python train.py --norm_place="peri" --rope_theta=10000.0 --extras=["capped logits"] --warmup_steps=340 --decay_fraction=0.763
MLP neurons of a small language model. Each row is named by its layer, matrix (gate and up: input weights) and neuron, and shows model dimensions 48-143. Each number is 50 + 12 x the weight over its row's rms, rounded and kept within 0 to 99. A neuron's up and down rows have the sign that makes its largest values positive.
After each neuron's rows, "fires in" lists the words (lower case) most often at its 100 highest values on Wikipedia text that the model never trained on.

L6.gate527:34 56 46 49 56 54 44 56 88 63 49 48 47 60 53 37 55 48 46 60 63 68 50 51 40 38 53 63 45 60 71 56 50 60 44 54 59 48 51 45 66 39 50 37 36 45 49 52 59 62 35 65 35 48 46 59 32 49 52 46 79 49 38 45 49 60 50 43 45 46 54 42 57 52 48 65 68 55 52 32 46 49 46 43 60 31 61 24 30 55 39 35 56 74 54 51
L6.up527:40 47 47 37 51 42 32 62 61 47 45 69 48 58 59 65 57 43 44 55 51 75 30 46 57 36 61 38 41 51 41 42 54 69 49 47 37 45 64 51 59 47 41 50 58 60 55 45 50 40 41 53 35 53 46 63 33 44 39 41 35 63 48 67 52 51 43 62 47 46 45 44 51 48 23 51 34 70 55 31 32 50 58 62 58 53 42 33 49 83 73 54 52 76 51 50
fires in: "s", "and", "christadelphian"

L8.gate575:48 54 45 47 46 49 49 53 70 62 58 43 65 53 61 59 69 58 60 62 40 39 58 51 67 63 51 49 54 48 55 47 39 49 38 71 47 50 24 44 46 87 56 61 33 58 45 45 57 43 68 59 28 34 43 39 55 51 28 53 40 47 56 44 30 55 62 44 68 63 47 44 71 60 46 57 39 58 68 50 35 40 58 57 39 35 49 49 37 50 30 49 47 61 68 52
L8.up575:63 52 50 37 61 36 47 30 48 37 61 58 49 42 45 91 60 48 38 73 57 40 59 53 73 61 30 39 62 23 64 44 47 57 46 41 43 58 63 50 42 48 58 51 82 63 51 54 40 47 62 41 37 34 56 42 47 44 47 65 52 41 46 47 57 68 38 32 26 58 47 64 40 56 61 48 42 53 42 61 77 55 45 38 62 67 49 36 43 43 64 49 72 39 61 59
fires in: "is", "was", "season", "were", "home", "are"

L11.gate230:39 58 23 54 67 44 31 56 60 53 40 54 54 52 49 54 56 51 46 52 48 87 23 52 55 50 62 56 48 57 65 55 57 37 33 63 53 51 39 39 48 43 45 67 37 65 53 64 52 54 55 75 60 63 63 52 52 51 45 52 42 56 40 29 43 49 62 54 37 39 63 54 41 55 43 64 42 31 55 48 65 23 43 59 59 31 40 46 37 50 62 56 65 31 45 45
L11.up230:43 54 43 49 44 52 31 34 46 66 60 28 35 59 58 68 87 49 47 57 42 60 24 34 48 41 28 45 60 54 61 55 31 52 36 60 63 36 50 49 43 58 52 46 55 58 67 74 51 50 48 58 50 56 45 50 28 42 38 65 68 60 44 25 45 63 53 42 46 55 67 41 36 30 45 68 45 46 51 58 47 46 41 58 59 46 48 37 22 47 44 59 59 54 35 53
fires in: "and", "978"

L12.gate267:35 56 31 46 72 30 45 51 58 45 27 52 37 54 52 33 52 63 35 44 51 53 59 52 45 48 48 55 47 51 37 78 34 59 49 64 46 49 37 50 59 48 50 72 26 55 56 46 48 45 36 56 47 41 31 31 55 44 32 44 60 53 18 46 23 46 42 22 67 41 53 46 48 63 48 39 48 57 61 46 36 61 37 43 41 67 44 51 47 63 56 59 29 63 47 54
L12.up267:57 33 43 57 58 35 58 52 34 50 40 34 61 48 52 74 52 74 48 53 34 63 59 47 55 32 76 53 52 45 59 55 51 33 41 62 57 43 50 39 31 40 55 35 55 30 60 47 52 47 44 54 44 64 38 54 63 53 53 72 59 28 55 55 48 48 38 55 53 59 62 44 50 50 47 24 69 33 26 32 73 65 69 44 55 68 46 40 58 59 66 46 54 52 26 50
fires in: "as", "government"

L6.gate670:45 64 55 50 42 49 52 44 58 54 54 65 67 53 57 55 75 33 60 67 41 55 53 32 67 55 61 73 43 42 51 61 43 47 28 48 75 45 37 61 55 65 65 42 52 42 42 53 49 57 55 49 44 56 35 44 57 57 36 28 49 56 20 50 67 53 46 31 48 60 48 46 60 44 59 39 40 52 51 56 63 50 48 50 39 51 60 51 29 47 75 54 33 53 55 63
L6.up670:47 27 37 22 37 35 40 40 65 59 39 60 60 44 40 46 48 63 59 40 46 50 20 48 50 69 43 49 55 43 49 41 52 43 72 31 33 70 34 55 52 47 30 51 57 59 53 31 26 75 46 57 66 43 33 25 32 66 47 27 48 43 58 42 33 39 34 48 40 64 40 55 44 64 47 53 51 38 33 36 31 45 78 53 29 65 48 24 64 72 61 36 58 43 49 63
fires in: "is", "were", "from", "had", "and", "was"

L3.gate455:53 31 33 51 42 43 53 65 66 49 48 58 57 53 30 25 57 40 64 58 57 41 58 39 22 40 33 32 53 46 50 60 71 67 43 56 49 45 16 43 69 57 61 49 41 42 35 48 52 50 55 39 54 49 03 47 70 43 68 66 52 40 42 36 43 68 50 50 48 38 56 33 44 63 52 43 57 42 40 41 45 51 57 47 58 48 60 43 48 51 30 39 20 30 13 50
L3.up455:42 44 39 49 58 36 27 60 56 49 55 66 65 43 47 35 66 48 40 55 49 62 48 27 45 46 51 31 55 44 59 55 46 43 65 64 38 44 76 33 22 37 50 46 43 55 60 53 71 39 72 59 53 64 68 57 77 42 58 64 35 33 55 37 54 45 70 27 64 43 50 44 62 38 51 37 53 53 55 60 57 44 42 29 54 56 46 38 57 64 62 36 49 46 61 46
fires in: "of", "bond", "d"

L12.gate129:64 44 49 34 58 73 79 36 71 53 53 64 59 77 51 49 61 53 57 56 62 30 41 43 54 62 63 67 55 63 82 43 54 63 42 56 45 60 42 45 49 48 45 47 31 37 54 61 52 40 60 78 75 57 32 28 51 31 42 41 52 40 49 49 64 61 31 39 48 60 39 35 69 50 39 43 38 54 53 56 42 73 49 69 43 56 54 57 69 50 53 57 58 42 36 53
L12.up129:49 34 47 48 62 45 48 27 41 61 59 53 50 44 68 56 59 37 45 36 45 45 56 58 41 42 50 37 59 59 65 66 74 51 57 61 69 47 50 47 59 44 44 42 36 33 37 69 45 51 45 58 54 69 57 57 37 41 43 71 36 29 48 54 44 55 37 57 60 48 69 37 63 46 31 46 51 53 39 51 60 73 55 34 46 65 29 70 60 55 38 40 53 83 56 51
fires in: "as", "when", "while", "if"

L10.gate562:46 53 31 48 50 57 29 41 63 25 51 59 54 73 47 40 55 65 61 33 45 72 51 55 41 59 49 34 61 38 53 55 61 45 55 51 53 68 52 50 48 56 54 28 54 46 62 58 59 66 45 66 33 45 44 30 37 36 33 89 79 48 38 23 54 57 39 59 62 47 45 38 44 58 54 45 63 39 59 46 38 46 34 56 59 36 43 60 24 44 56 53 58 49 47 59
L10.up562:41 47 59 40 40 65 51 56 46 34 50 32 68 71 53 64 58 42 51 50 56 41 22 48 38 39 39 69 29 31 48 62 41 52 45 56 47 45 67 60 30 45 42 39 35 50 56 45 40 69 61 60 50 57 60 60 49 61 42 40 56 45 48 49 61 63 49 46 53 48 56 42 51 58 62 45 23 33 56 69 28 73 65 40 49 49 42 48 46 56 41 50 45 81 68 54
fires in: "japanese", "q", "russian", "syrian"

L11.gate62:48 43 32 36 46 45 64 22 47 42 63 44 50 77 57 68 45 42 59 51 43 53 34 42 52 49 49 67 62 44 72 53 41 41 52 61 33 54 32 79 53 40 59 54 48 43 51 59 39 77 48 66 38 49 42 54 52 78 33 49 65 52 47 39 56 49 36 41 63 75 46 67 52 46 51 49 48 33 56 34 21 64 55 51 26 63 58 58 55 60 65 45 43 81 52 55
L11.up62:74 50 19 41 48 69 52 39 33 57 50 55 54 61 40 56 45 58 60 54 29 16 36 63 53 49 27 40 54 34 58 56 57 59 58 44 34 41 29 78 81 50 64 62 53 53 53 59 19 57 60 56 42 39 60 60 44 62 36 55 59 58 66 62 27 51 49 44 57 49 50 54 47 47 67 26 42 42 64 39 39 58 55 63 44 47 39 58 50 41 68 54 42 47 54 58
fires in: "is", "a", "was", "an"

L11.gate103:62 44 42 31 74 31 57 26 44 54 55 68 54 65 54 56 66 31 64 54 49 26 68 48 71 54 48 61 60 07 74 26 47 74 33 40 53 68 62 67 61 64 40 58 51 56 36 47 30 71 60 48 37 49 50 38 49 40 52 46 57 48 44 45 54 44 77 59 43 49 74 57 54 32 69 44 55 60 45 43 53 38 57 28 52 59 63 44 61 52 50 28 38 34 72 51
L11.up103:56 41 45 49 42 62 52 31 64 48 46 64 41 76 47 56 51 53 59 66 30 56 46 44 42 47 48 45 65 33 56 38 65 45 57 63 27 36 39 47 51 75 55 53 47 54 41 48 40 41 50 43 44 59 41 24 72 36 58 81 57 47 41 55 40 63 46 43 39 55 56 19 48 66 55 25 53 63 33 41 58 80 58 50 57 47 55 27 48 64 43 48 46 59 44 52
fires in: "was", "were", "held", "been"

L12.gate281:40 66 60 39 50 40 50 58 59 51 46 86 37 52 58 48 66 33 51 63 43 81 45 30 52 53 40 63 43 60 57 49 62 55 38 49 50 37 59 44 34 45 31 35 56 57 46 43 42 57 59 64 68 70 50 43 53 55 68 35 44 39 62 60 54 61 59 68 47 48 45 58 61 49 48 82 46 58 40 70 79 47 65 33 47 52 59 58 44 51 63 40 40 55 47 53
L12.up281:60 83 42 51 39 58 54 62 51 51 64 61 49 54 55 43 29 37 52 56 36 53 53 80 50 61 52 51 35 32 61 43 64 47 48 39 62 60 19 52 59 41 56 66 49 56 52 69 58 42 50 40 80 45 34 49 66 57 60 57 27 21 42 42 27 58 41 42 72 54 73 68 62 84 38 33 36 47 57 54 32 46 55 63 41 71 48 50 52 51 49 51 37 54 43 59
fires in: "that", "however", "stated", "said", "were"

L2.gate25:67 37 33 48 63 35 30 59 49 46 40 46 49 33 36 66 44 44 38 41 61 61 63 41 49 64 54 55 69 33 44 46 78 21 39 34 40 48 43 53 60 45 46 41 34 44 56 38 42 50 48 51 39 55 35 45 40 52 73 57 43 44 39 55 42 63 73 51 50 69 48 54 50 37 40 69 65 41 74 46 42 51 47 56 48 51 56 40 30 43 34 54 41 31 34 42
L2.up25:77 51 39 43 64 35 50 60 25 48 61 44 27 37 33 53 56 36 43 33 56 52 65 64 61 56 55 45 58 40 46 44 60 43 54 24 56 43 66 44 48 32 43 48 34 53 57 46 44 36 40 56 45 63 39 36 64 42 66 44 35 46 65 56 48 48 63 53 65 52 37 39 16 46 34 57 64 52 69 29 38 48 48 53 67 46 41 54 36 54 38 53 56 39 35 51
fires in: "of", "in", "plastic"

L12.gate488:44 55 19 31 56 58 48 43 50 59 45 62 45 48 54 44 45 67 63 50 50 52 35 41 48 55 67 52 48 54 60 59 68 21 39 52 44 48 48 47 62 45 21 64 43 17 26 52 33 76 58 33 51 52 45 43 61 60 43 59 92 25 45 30 53 51 45 46 50 54 52 65 47 60 45 41 59 45 44 39 52 39 56 41 44 23 62 52 31 61 51 54 51 69 53 41
L12.up488:49 63 59 62 49 65 70 45 46 64 57 43 74 44 59 45 59 36 34 65 60 63 62 55 46 61 58 65 43 38 59 57 48 44 53 44 52 50 34 36 38 34 65 41 05 42 50 42 48 33 46 31 50 45 65 39 44 51 61 48 43 58 45 59 43 59 47 42 73 54 56 38 43 46 43 56 64 50 64 43 52 46 47 48 45 53 53 58 27 50 37 45 43 47 57 61
fires in: "and", "of", "party", "see", "name", "were"

L12.gate399:56 44 23 42 36 41 49 11 48 55 59 64 52 50 42 43 73 44 64 53 35 66 46 57 67 67 30 70 41 44 70 63 43 30 42 41 54 51 41 45 50 48 56 36 51 54 63 52 37 51 41 30 26 44 42 47 44 41 52 44 51 63 28 41 61 48 51 36 59 65 45 41 43 64 47 54 61 53 66 61 38 36 55 47 43 53 34 49 50 41 81 46 50 36 65 46
L12.up399:56 65 50 41 52 64 34 34 38 38 59 58 32 37 54 58 46 54 41 55 55 50 48 51 49 51 61 62 43 43 65 61 57 57 58 53 46 60 52 41 49 55 57 38 72 51 61 55 52 55 61 54 63 51 30 25 42 75 52 54 45 49 56 27 52 64 54 40 42 39 39 62 40 34 16 36 39 47 38 56 36 50 53 51 59 55 62 51 34 52 63 55 64 64 29 55
fires in: "a", "with"

L12.gate582:46 30 43 31 68 62 54 45 64 41 41 36 63 63 31 61 61 58 48 63 53 76 25 36 43 50 56 50 52 43 42 49 63 29 21 49 39 50 54 53 56 65 44 52 50 29 70 34 40 40 39 48 52 74 45 45 57 51 53 54 64 46 30 39 46 33 49 46 83 63 42 43 38 45 47 49 53 33 41 72 71 51 69 47 55 47 55 37 48 61 57 58 37 49 55 52
L12.up582:37 65 37 64 39 33 60 60 66 47 46 54 70 36 42 37 38 38 65 69 61 58 53 46 58 55 84 48 55 36 57 41 68 41 47 54 48 66 49 54 57 59 25 47 65 48 65 51 71 42 54 46 56 55 51 46 36 61 50 49 43 48 72 49 60 40 72 37 25 41 46 57 45 45 62 47 35 42 45 52 48 36 57 45 52 48 51 41 56 36 59 84 46 57 30 78
fires in: "in", "on", "from", "to"

L5.gate234:33 42 64 42 47 20 67 23 80 52 54 63 49 42 49 54 61 61 58 63 61 49 35 43 58 49 49 56 44 48 41 57 45 45 41 41 48 49 43 61 60 30 49 33 45 40 43 48 45 64 48 35 44 51 67 17 51 59 77 49 63 64 41 36 59 58 56 62 31 67 71 66 65 12 62 70 66 27 50 57 41 38 58 46 35 41 51 53 45 32 58 52 27 54 42 60
L5.up234:57 71 42 45 47 51 76 29 49 55 66 18 46 42 22 43 59 65 68 38 50 37 50 50 53 36 48 63 71 44 40 48 58 36 73 44 41 57 35 58 45 44 39 52 37 49 20 53 34 43 43 58 58 37 56 29 39 44 49 54 48 53 48 45 47 67 39 45 53 48 52 59 43 45 59 52 63 30 40 51 58 54 41 62 59 69 41 56 37 25 48 60 57 38 62 35
fires in: "of", "olle"

L12.gate150:48 48 60 62 56 49 49 50 43 93 53 75 50 49 63 40 56 63 42 43 54 52 48 44 61 58 53 33 52 27 70 60 27 44 69 64 57 62 26 51 63 37 60 54 50 47 55 75 67 48 57 19 65 61 48 47 37 57 37 42 36 48 21 35 59 47 36 47 49 51 36 36 53 62 65 52 44 55 49 39 48 45 61 47 40 62 60 52 35 41 38 56 58 71 42 51
L12.up150:56 54 51 57 51 53 49 61 42 44 64 27 52 40 39 48 47 56 39 52 54 46 47 50 57 71 57 31 55 43 40 54 41 58 55 33 42 63 44 57 62 30 66 53 51 53 29 71 39 45 50 33 63 91 55 47 39 39 37 49 50 52 50 72 55 35 31 62 43 60 65 45 57 50 49 49 36 29 45 54 48 62 57 33 53 50 55 61 53 71 35 80 30 63 76 44
fires in: "was", "which", "that", "it", "being", "been"

L10.gate204:55 54 43 52 44 18 55 52 52 50 45 42 48 40 57 60 47 55 54 63 62 52 41 37 55 49 59 53 37 49 43 63 56 35 43 50 43 39 52 45 70 70 33 38 50 39 51 56 48 66 65 82 51 46 50 43 42 51 26 41 52 72 43 33 60 53 61 42 40 69 32 39 41 36 29 35 72 61 58 57 61 60 35 26 52 36 55 24 36 54 77 22 49 42 74 61
L10.up204:50 46 58 44 30 45 48 45 48 50 42 46 60 65 55 49 66 61 37 66 37 58 40 57 51 49 30 40 50 72 54 68 68 73 40 39 21 41 55 35 63 33 45 27 29 45 60 69 45 52 43 31 44 61 52 62 44 59 54 51 46 67 61 45 54 53 42 52 52 69 58 50 42 64 43 47 51 44 71 62 58 42 32 50 51 67 68 40 66 58 60 42 59 71 50 34
fires in: "s", "his", "its"

L2.gate295:58 46 43 42 42 54 50 43 62 61 37 57 57 54 57 46 47 47 53 47 39 55 55 35 45 49 64 36 62 16 48 75 51 33 63 59 49 73 21 56 57 63 48 37 52 44 37 47 30 65 58 56 48 42 38 47 26 50 41 48 53 46 54 63 37 59 51 44 37 56 34 45 44 60 62 57 47 51 59 47 44 58 64 64 38 55 44 46 57 53 60 59 34 17 62 55
L2.up295:73 43 72 44 42 57 58 51 47 67 57 42 54 52 56 39 51 65 49 41 35 38 46 49 54 32 49 44 57 52 63 72 65 59 64 44 41 57 30 38 55 61 61 61 59 31 42 45 42 50 50 42 46 46 35 58 45 40 31 44 54 47 61 71 62 56 56 44 41 43 33 49 47 51 58 59 48 44 68 42 47 41 66 60 42 62 33 38 56 58 54 63 46 19 72 52
fires in: "a", "as", "who", "its", "that", "which"

L8.gate644:51 20 36 49 45 62 38 48 52 49 68 52 64 45 38 58 19 59 54 55 65 59 44 55 68 46 45 67 52 44 48 80 55 44 40 40 50 59 53 76 51 56 39 47 56 46 36 51 50 54 59 78 49 54 38 57 43 73 61 35 59 26 39 56 40 63 42 38 24 67 59 53 57 48 37 33 41 60 73 52 40 65 50 43 51 34 43 43 54 59 49 57 53 49 49 23
L8.up644:47 41 47 28 38 63 20 37 37 64 53 31 48 40 49 72 56 64 59 50 57 54 44 54 38 46 43 53 55 43 55 45 30 57 44 29 33 59 59 56 65 46 48 36 59 44 53 51 35 47 58 49 49 61 77 52 39 71 41 56 29 30 48 84 29 37 49 46 27 40 32 50 52 46 52 33 38 39 75 69 56 77 54 69 53 41 55 33 70 65 65 57 45 54 25 37
fires in: "and", "three", "two", "or", "six", "four"

L6.gate167:42 60 52 39 74 38 47 41 46 52 69 61 57 37 51 38 39 51 45 57 53 71 66 47 49 52 49 75 18 44 43 52 42 39 29 55 56 58 65 51 46 44 52 59 60 51 35 42 48 67 35 53 53 35 62 41 51 61 42 57 51 49 40 38 07 59 66 39 33 68 56 41 48 41 45 34 34 60 62 61 49 60 41 42 33 51 55 43 63 44 51 49 54 62 55 21
L6.up167:54 43 53 48 23 59 33 38 48 40 53 67 63 57 50 60 53 60 51 77 50 43 59 65 17 21 55 58 72 36 67 39 24 41 38 51 46 40 52 36 40 40 66 52 28 33 56 55 42 51 49 58 60 42 46 67 43 56 34 40 32 58 49 46 37 36 40 38 57 40 74 31 58 40 38 43 51 46 55 48 52 42 59 47 55 47 32 33 45 73 67 56 67 48 49 40
fires in: "9", "8", "6", "978", "94"

L2.gate478:57 40 41 33 66 49 58 49 44 63 53 60 57 43 75 60 61 32 60 57 48 30 42 52 62 78 54 43 34 39 52 40 56 25 41 38 64 19 53 21 44 77 47 44 52 47 47 44 36 65 45 45 53 52 59 50 55 60 59 39 55 55 46 37 36 54 64 59 58 69 31 35 58 46 41 44 61 42 56 63 76 70 29 41 35 77 64 50 29 45 56 38 56 58 43 63
L2.up478:54 56 52 62 43 63 49 54 38 59 68 45 65 43 61 48 51 44 55 63 54 38 57 67 67 63 52 25 45 37 49 38 60 53 58 54 47 34 30 59 64 69 52 47 62 51 39 56 55 47 55 60 50 53 62 42 71 51 56 56 36 55 67 64 51 62 42 67 58 50 42 44 42 42 54 40 44 48 80 59 62 45 57 37 46 72 48 60 32 54 57 46 63 31 67 34
fires in: "however", "million"

L10.gate294:47 33 47 23 54 52 44 23 43 48 38 60 59 44 37 38 35 14 60 54 62 62 50 47 26 49 61 55 46 32 49 57 64 25 36 54 37 55 34 52 50 44 47 46 48 43 50 57 40 69 47 53 78 52 50 21 61 31 56 53 38 33 43 51 56 31 59 34 40 57 47 54 69 49 42 44 55 47 36 49 64 54 59 45 44 41 51 66 43 51 35 58 44 29 43 52
L10.up294:51 43 48 65 51 27 67 73 64 60 53 46 45 22 39 34 37 54 38 70 40 54 54 50 33 47 51 55 33 43 38 44 53 59 59 48 28 52 64 43 61 32 52 55 38 32 73 41 57 53 32 50 41 68 48 58 50 70 81 38 59 63 50 56 49 47 63 32 47 39 50 59 45 50 67 47 45 54 47 70 33 47 57 56 54 40 63 67 62 29 48 41 56 53 37 31
fires in: "and", "of", "with", "weissruthenische", "hankey", "in"

L2.gate558:41 42 42 42 55 41 47 62 67 49 43 62 32 57 49 48 56 59 58 49 28 57 53 47 36 62 61 48 58 38 41 52 62 33 35 46 62 41 69 40 39 56 40 34 55 33 33 70 61 70 53 65 61 41 35 47 58 61 43 44 65 66 38 26 56 56 51 80 64 79 37 22 54 48 54 35 54 64 45 57 50 63 50 43 49 51 56 53 38 59 50 46 53 46 42 37
L2.up558:19 53 47 66 56 64 22 44 37 41 48 25 56 68 65 48 69 59 50 48 41 44 61 63 31 44 47 53 46 41 47 55 43 50 43 49 15 51 51 64 53 53 36 55 55 46 49 50 53 49 45 46 59 40 67 58 43 66 62 65 77 68 47 55 49 61 38 45 52 53 44 50 49 52 76 47 25 51 70 50 34 47 67 65 53 43 61 27 56 66 22 53 58 59 56 78
fires in: "japanese", "german", "british", "french", "russian", "chinese"

L6.gate219:51 63 35 38 50 40 58 39 48 47 45 37 63 50 41 60 61 50 79 41 60 67 39 64 54 59 65 56 49 54 67 54 48 49 31 32 39 14 61 49 53 58 45 43 32 31 42 59 52 58 48 34 67 42 56 62 66 57 45 62 64 49 42 51 61 55 76 42 46 49 57 34 48 55 64 56 38 43 48 48 47 36 48 60 57 52 56 33 64 56 50 55 56 43 37 58
L6.up219:48 46 36 35 83 56 56 38 57 53 45 31 40 43 58 58 39 30 45 44 67 47 50 53 53 47 55 52 49 36 60 57 55 28 48 46 50 68 43 49 39 53 52 35 72 43 40 40 41 71 63 52 34 61 50 04 27 48 43 48 56 50 44 47 42 64 56 56 48 54 43 57 50 34 63 65 69 62 66 54 44 46 60 76 38 34 38 69 45 30 56 47 71 53 54 30
fires in: "the", "a", "left"

L9.gate124:41 29 56 51 64 49 72 42 64 55 49 56 55 72 44 19 49 36 34 52 35 77 27 31 46 39 50 55 50 59 64 55 51 41 36 45 55 42 36 41 53 52 49 39 42 29 71 29 62 52 34 66 55 63 39 46 68 47 45 47 73 47 51 57 42 36 72 60 37 44 64 70 61 44 57 45 47 49 59 52 46 57 64 46 48 40 36 45 37 57 57 50 46 50 40 64
L9.up124:43 46 55 62 34 46 49 43 57 57 63 17 32 36 48 62 66 37 47 55 49 44 28 29 53 47 17 32 51 55 61 46 44 51 80 50 70 32 68 55 41 45 74 54 40 73 29 63 53 36 50 58 39 47 48 66 17 54 01 55 43 40 58 31 46 61 51 55 45 55 43 47 53 41 39 65 49 57 66 53 39 64 34 66 57 54 40 31 27 36 56 46 63 54 44 52
fires in: "and", "while", "when", "with", "as"

L2.gate272:52 42 58 28 38 47 39 25 60 57 43 54 68 75 50 31 55 56 57 67 27 62 57 36 39 62 54 69 52 43 56 40 34 44 38 43 42 53 53 78 72 56 58 32 23 40 58 56 64 54 57 41 45 43 57 40 58 63 43 57 55 45 21 46 74 35 62 55 46 64 71 31 55 57 52 54 43 56 48 53 60 46 38 36 50 49 34 48 30 45 56 20 60 61 50 58
L2.up272:62 65 40 43 45 45 43 33 57 58 44 64 54 64 51 47 49 56 38 67 40 47 51 61 54 62 40 54 64 50 51 35 41 50 40 49 56 25 60 71 61 53 64 49 50 44 49 65 44 53 60 68 50 44 55 52 63 62 40 33 67 46 48 44 53 55 54 49 33 54 73 44 57 40 45 49 59 46 49 35 61 51 53 34 56 54 52 31 32 66 71 42 58 65 37 71
fires in: "a", "6", "9", "was"

L11.gate125:44 18 41 39 39 35 35 46 47 80 52 74 61 67 51 51 55 54 56 56 59 61 37 34 31 62 58 62 47 52 52 58 26 60 38 62 38 46 61 41 44 56 59 38 31 51 65 53 34 72 60 53 58 80 49 53 56 53 62 37 64 56 47 46 43 42 43 24 48 70 62 49 49 62 41 39 37 29 45 64 61 56 70 27 47 68 27 48 45 56 34 73 39 49 51 43
L11.up125:60 42 42 33 54 59 46 35 41 48 34 47 59 55 35 61 42 55 67 51 55 53 61 55 58 51 45 33 53 46 46 45 43 57 64 57 57 47 45 57 52 66 61 46 59 73 38 59 56 72 58 57 45 75 56 52 56 46 42 48 35 48 57 45 36 50 50 51 52 50 73 50 59 54 60 53 50 29 70 53 54 54 72 59 49 52 45 68 61 64 23 49 52 62 69 53
fires in: "the", "that", "which"

L11.gate263:29 50 50 49 59 49 57 48 44 53 63 46 37 51 37 62 53 57 46 39 63 54 45 46 61 72 66 75 40 53 40 38 44 64 53 56 53 38 53 60 61 63 36 59 50 50 65 75 61 56 18 43 53 51 42 63 60 45 43 40 54 45 33 36 41 91 37 52 45 57 51 41 34 40 25 43 43 60 42 76 76 41 53 54 51 61 59 32 48 67 54 37 54 48 51 44
L11.up263:58 33 43 65 45 60 18 41 57 55 34 29 34 64 45 64 20 44 54 56 50 19 50 55 50 72 69 54 16 44 45 55 47 55 39 61 39 41 63 58 45 42 62 36 45 40 30 57 57 58 43 63 63 43 34 49 60 67 36 43 53 58 54 36 45 33 36 49 57 48 33 56 37 51 44 26 58 48 45 64 44 51 62 53 54 32 61 23 46 70 59 16 63 38 57 44
fires in: "2", "9", "8", "19"

L5.gate568:39 60 70 42 28 45 50 50 46 35 48 60 61 83 48 42 23 47 49 58 42 47 77 51 66 61 64 70 69 16 68 59 64 45 43 56 49 38 53 48 55 59 55 56 46 44 46 50 45 60 43 55 61 50 51 44 45 44 31 62 35 63 25 37 41 55 55 60 44 66 53 43 58 53 37 42 62 59 67 55 57 59 38 41 35 61 56 36 47 74 62 28 53 55 64 45
L5.up568:48 67 74 41 37 54 48 63 31 45 58 36 62 54 45 34 71 60 35 50 65 71 74 64 40 38 51 73 42 43 69 58 59 74 52 45 55 31 63 49 42 32 47 71 26 37 70 61 39 33 51 43 47 63 68 69 38 38 66 53 62 56 59 55 38 76 72 44 41 41 36 55 53 41 59 51 60 68 73 58 45 57 52 27 59 61 48 32 51 58 50 46 63 49 60 30
fires in: "3", "30", "31", "succeeded", "muddy"

L5.gate30:60 34 21 38 42 44 61 45 57 28 50 41 24 72 49 78 31 82 56 50 56 80 58 44 57 55 71 54 39 44 49 50 50 37 57 49 59 59 45 61 66 32 58 37 65 58 49 26 63 51 46 61 57 45 31 49 49 33 65 57 43 50 38 52 14 50 58 40 48 60 63 48 60 41 52 23 28 32 59 45 53 35 47 46 40 44 43 41 64 74 56 56 37 47 51 30
L5.up30:32 45 51 44 28 52 46 75 49 40 43 53 58 81 40 25 50 43 54 65 54 45 61 37 55 57 40 42 46 43 69 51 49 64 30 57 40 55 58 54 63 52 33 24 53 39 48 34 48 66 53 51 61 51 45 41 32 47 45 51 60 61 62 57 60 54 46 43 34 45 04 48 56 49 61 52 46 54 67 44 52 62 27 41 67 62 55 46 56 61 60 59 37 54 56 53
fires in: "as", "other", "on"

L3.gate397:51 54 45 39 54 46 51 44 61 47 48 52 50 47 48 57 48 53 50 61 45 36 43 64 51 74 69 48 32 48 54 47 48 54 20 38 51 38 58 49 37 42 56 59 41 40 60 64 54 49 39 45 73 41 44 47 62 56 32 51 59 61 35 04 61 57 43 50 46 50 41 40 45 30 47 46 51 59 62 57 46 37 32 45 67 60 75 26 33 54 25 52 50 57 48 48
L3.up397:49 49 51 49 54 43 35 53 38 76 48 35 49 38 58 56 38 50 55 68 48 59 61 41 40 27 44 56 47 51 41 54 68 70 49 60 63 57 60 44 36 21 60 49 57 48 38 28 42 43 34 45 48 59 44 52 39 46 62 45 56 49 59 77 22 49 49 65 53 35 57 42 48 50 57 50 69 60 56 32 42 68 60 21 46 45 51 49 50 58 63 46 64 50 40 48
fires in: "3", "13", "300", "23", "30"